From a checkpoint of a small transformer trained on Wikipedia.
Architecture: no biases in attention or MLP, untied embeddings, attention and MLP in parallel.
Training: a variant of Adam for these matrices, 459M tokens.
MLP neurons of a small language model. Each row is named by its layer, matrix (up: input weights; down: output weights) and neuron, and shows model dimensions 32-95. Each number is 128 + 32 x the weight over its row's rms, rounded and kept within 0 to 255.
Before each neuron's rows, "fires after" lists the tokens most often just before its 100 highest values on Wikipedia text that the model never trained on; "fires before" lists the tokens most often just after its 100 highest values on Wikipedia text that the model never trained on.

fires after: "."
fires before: "-", "\n"
L18.up558 [149 152 131 136 133 150 129 108 112 103 136 130 136  92 132 183 137 128 153 133 100 100 111  99  95 167 118 163 113  88  82  92  90 178  96 137  87 134 160  96 139 125 118 155 142 130  94  75 184 156 145  56 194 164 154 178  95  77 163  97  96 107  80 125]
L18.down558 [133 107 120 129  76  84 121 147 147  99 179 115 165  63 144 120  73 108 142 151 108 137 141  91 102 124  93 135 100 118 131 104  76 192 108  41  51 161 133 144 150 110 175 139  75  85  97 129 115 111 138  82 104 154 133 142 140 155  81  71 121 124 106 147]

fires after: " was", " were", " is"
fires before: " by", " in", " to", " on", "."
L13.up40 [120 118 125 131  94 148 121  85 104 105 175  98 162 139 106 126 106 155  72 142 156 150 129  90 166  98 165 111  92 161 100 152  94 159 135 121  87 175 124 168 191 116 153  86 159 183 131 118 157 166 135 103 172 126 140 141 117 136 136 149 111 171 109 160]
L13.down40 [154 143  83 134 108 166 130  36 147 115 137 120  96 147  83 137 117 170  84 143 115  96 153  98 145 121 173 154  58 165 103 182 169 163 166 145 115 105 153 181 144 101 104 158 139 137 113 115 151 179 104 162 159 124  75 104 132 114 106 133 140 156 129 173]

fires after: ")"
fires before: "-", "\n", " "
L6.up1531 [ 93 168 130 118 107 168 135 122 176 124 124 109  96 139 136 118 135 151 155 113 163 158 111  94 123  84 106 127  86  82 102 113 100 166 121 135  89 105  89 144 174 158 168 119 125 141 172 119  75  86  93 144 181 172 126 125 118 148 121 147 100  85 150 143]
L6.down1531 [183 112 157  87 188 124 111 140  83  70 112  75 105 148 186  99 136  82 102 124 154 167 133 111 161 140 130 132 124 127 113  99 142 161 167 119  82 166  69 127  99 180  80 128 107 168 149 161  78 146 133 123 125 116  91 153 179 148 104 162 156 112 125 132]

fires after: " |", "-", ",", "|", " –"
fires before: " ", " |", ":", "/"
L18.up1268 [ 86 154 168 111 113 106 136 165  85 123 106 114 146 144  93 159 107 157  72 183  73 127 170 106 120 138 167  83 129 107 140 183  98 140  90 173 108  85  85 159 127 189 136 147 135 118 101  97 159 159 128  51  93 140 102  75 128 123 118  67 100 129 189 123]
L18.down1268 [112 121 147 137  91 192 154 150 177 112 102 159  83  74 155  79  54 170 115  63 134 171 107 132 150 126  96 136 149 112 118 140  85 134 114  74 174  96 121 134 129 136 115 113 135 151 152 146 127 114  83 157 135  95 129 101  93 129 155 127 115 122 108 103]

fires after: "\n", ")", ","
fires before: " ", " a", " an", "born"
L13.up453 [166 137 133 118 150 135  99 120 145 121 168  73 112 175  63 156 197 133  80 183 122 127 176  92 123  80  97 158 157 134  78 105 114  97 125  52 128 123 216 170 116 106  98 147 134 155 146 150 180 121  57 145 143  90  84  47 140 159  54  90 111 128 122 131]
L13.down453 [157  69 148 113 133  87 113 142 143 132 123 142 116 116 140 179 119 171 128 137 159 108 122 147  96 155 147 116  95 132 136  97  79 154  98 162  80 164 179  87 143 154 140 154 133 148 132  89  84 126 181 125 167 211 177 117 136 131 135 183 155 113 142 120]

fires after: ".", "\n", ",", " \""
fires before: " the", " is", " was", " are", " "
L6.up631 [108  85  66 139 171 102  89 141  81 109  67  60 135 194 112 168  90 150 165 116 130  62 143 134 138 113 180 192 122 143 141  73  52  85 208 119  85 133 189 156 144 129 125 172 123 164 121  85 134 133 101 148 130 143 110 145 165 217 109 170  96 152 122 169]
L6.down631 [ 82  83 132 142 106 130 102 160 119 152  97  93 127 167 148 107  91 162 156 103 107 125 123 118 150 102 152 211 120 162  92  96 101  97 185  76 137 152 178 136  69 171 141  91 162 141 114 111 126 126 150 167 121 139 122  95 189 172 137 137 127 137 125 152]

fires after: " |", "-", "\n", ":"
fires before: " |", ":", " the", ";"
L18.up1307 [126 114 103 175 115 137 145 124 139 153 128 143 128 118  83 175  82 160 134 190 108 114 193  60 142 114 159 169 162 114 100  94  81 101 122 145 124 135 125 139 145 162 136  90 143 119 128 149 160 184 142  97 133  97 182  90 109  70 134 112 151  78 153 151]
L18.down1307 [113  95 156 123 152 124 118 153 152 160  85 100 140 163 106 115 140 130 150 127 101 136 139 130 156 165 136 150 139 142 127 124 116 121 110 148 135 150 146 100  84 162 132 153 117 141 123  90 144 126 110 172  76  98 159 138 161 130  78  98 141 180 126 184]

fires after: "."
fires before: "\n", "-"
L6.up1212 [144 140 122 115 165 197  78  84 167 135  89  90 149  95 133  89  72 112 123 118 131 130 142 170 128 169 161 152  95 132  75 103  99 153 117 171 154  84 130 172 179 135 106 118 205 103 143 105 124 118 142  74  73 109  75 141 127  97 160 148  88  69 114 142]
L6.down1212 [127  79 111 162 140  96 146 108 129  78 118 105 178 165 107 135 142 106 140 175 154 118 160 189  76 177 108  99 159 159 146  96 106 153 122 140 137 128 126 111 138 124  80 164 167 108 112 143 140 170 157  79 177 124 126 117 111 131 144 127 121 107 116 192]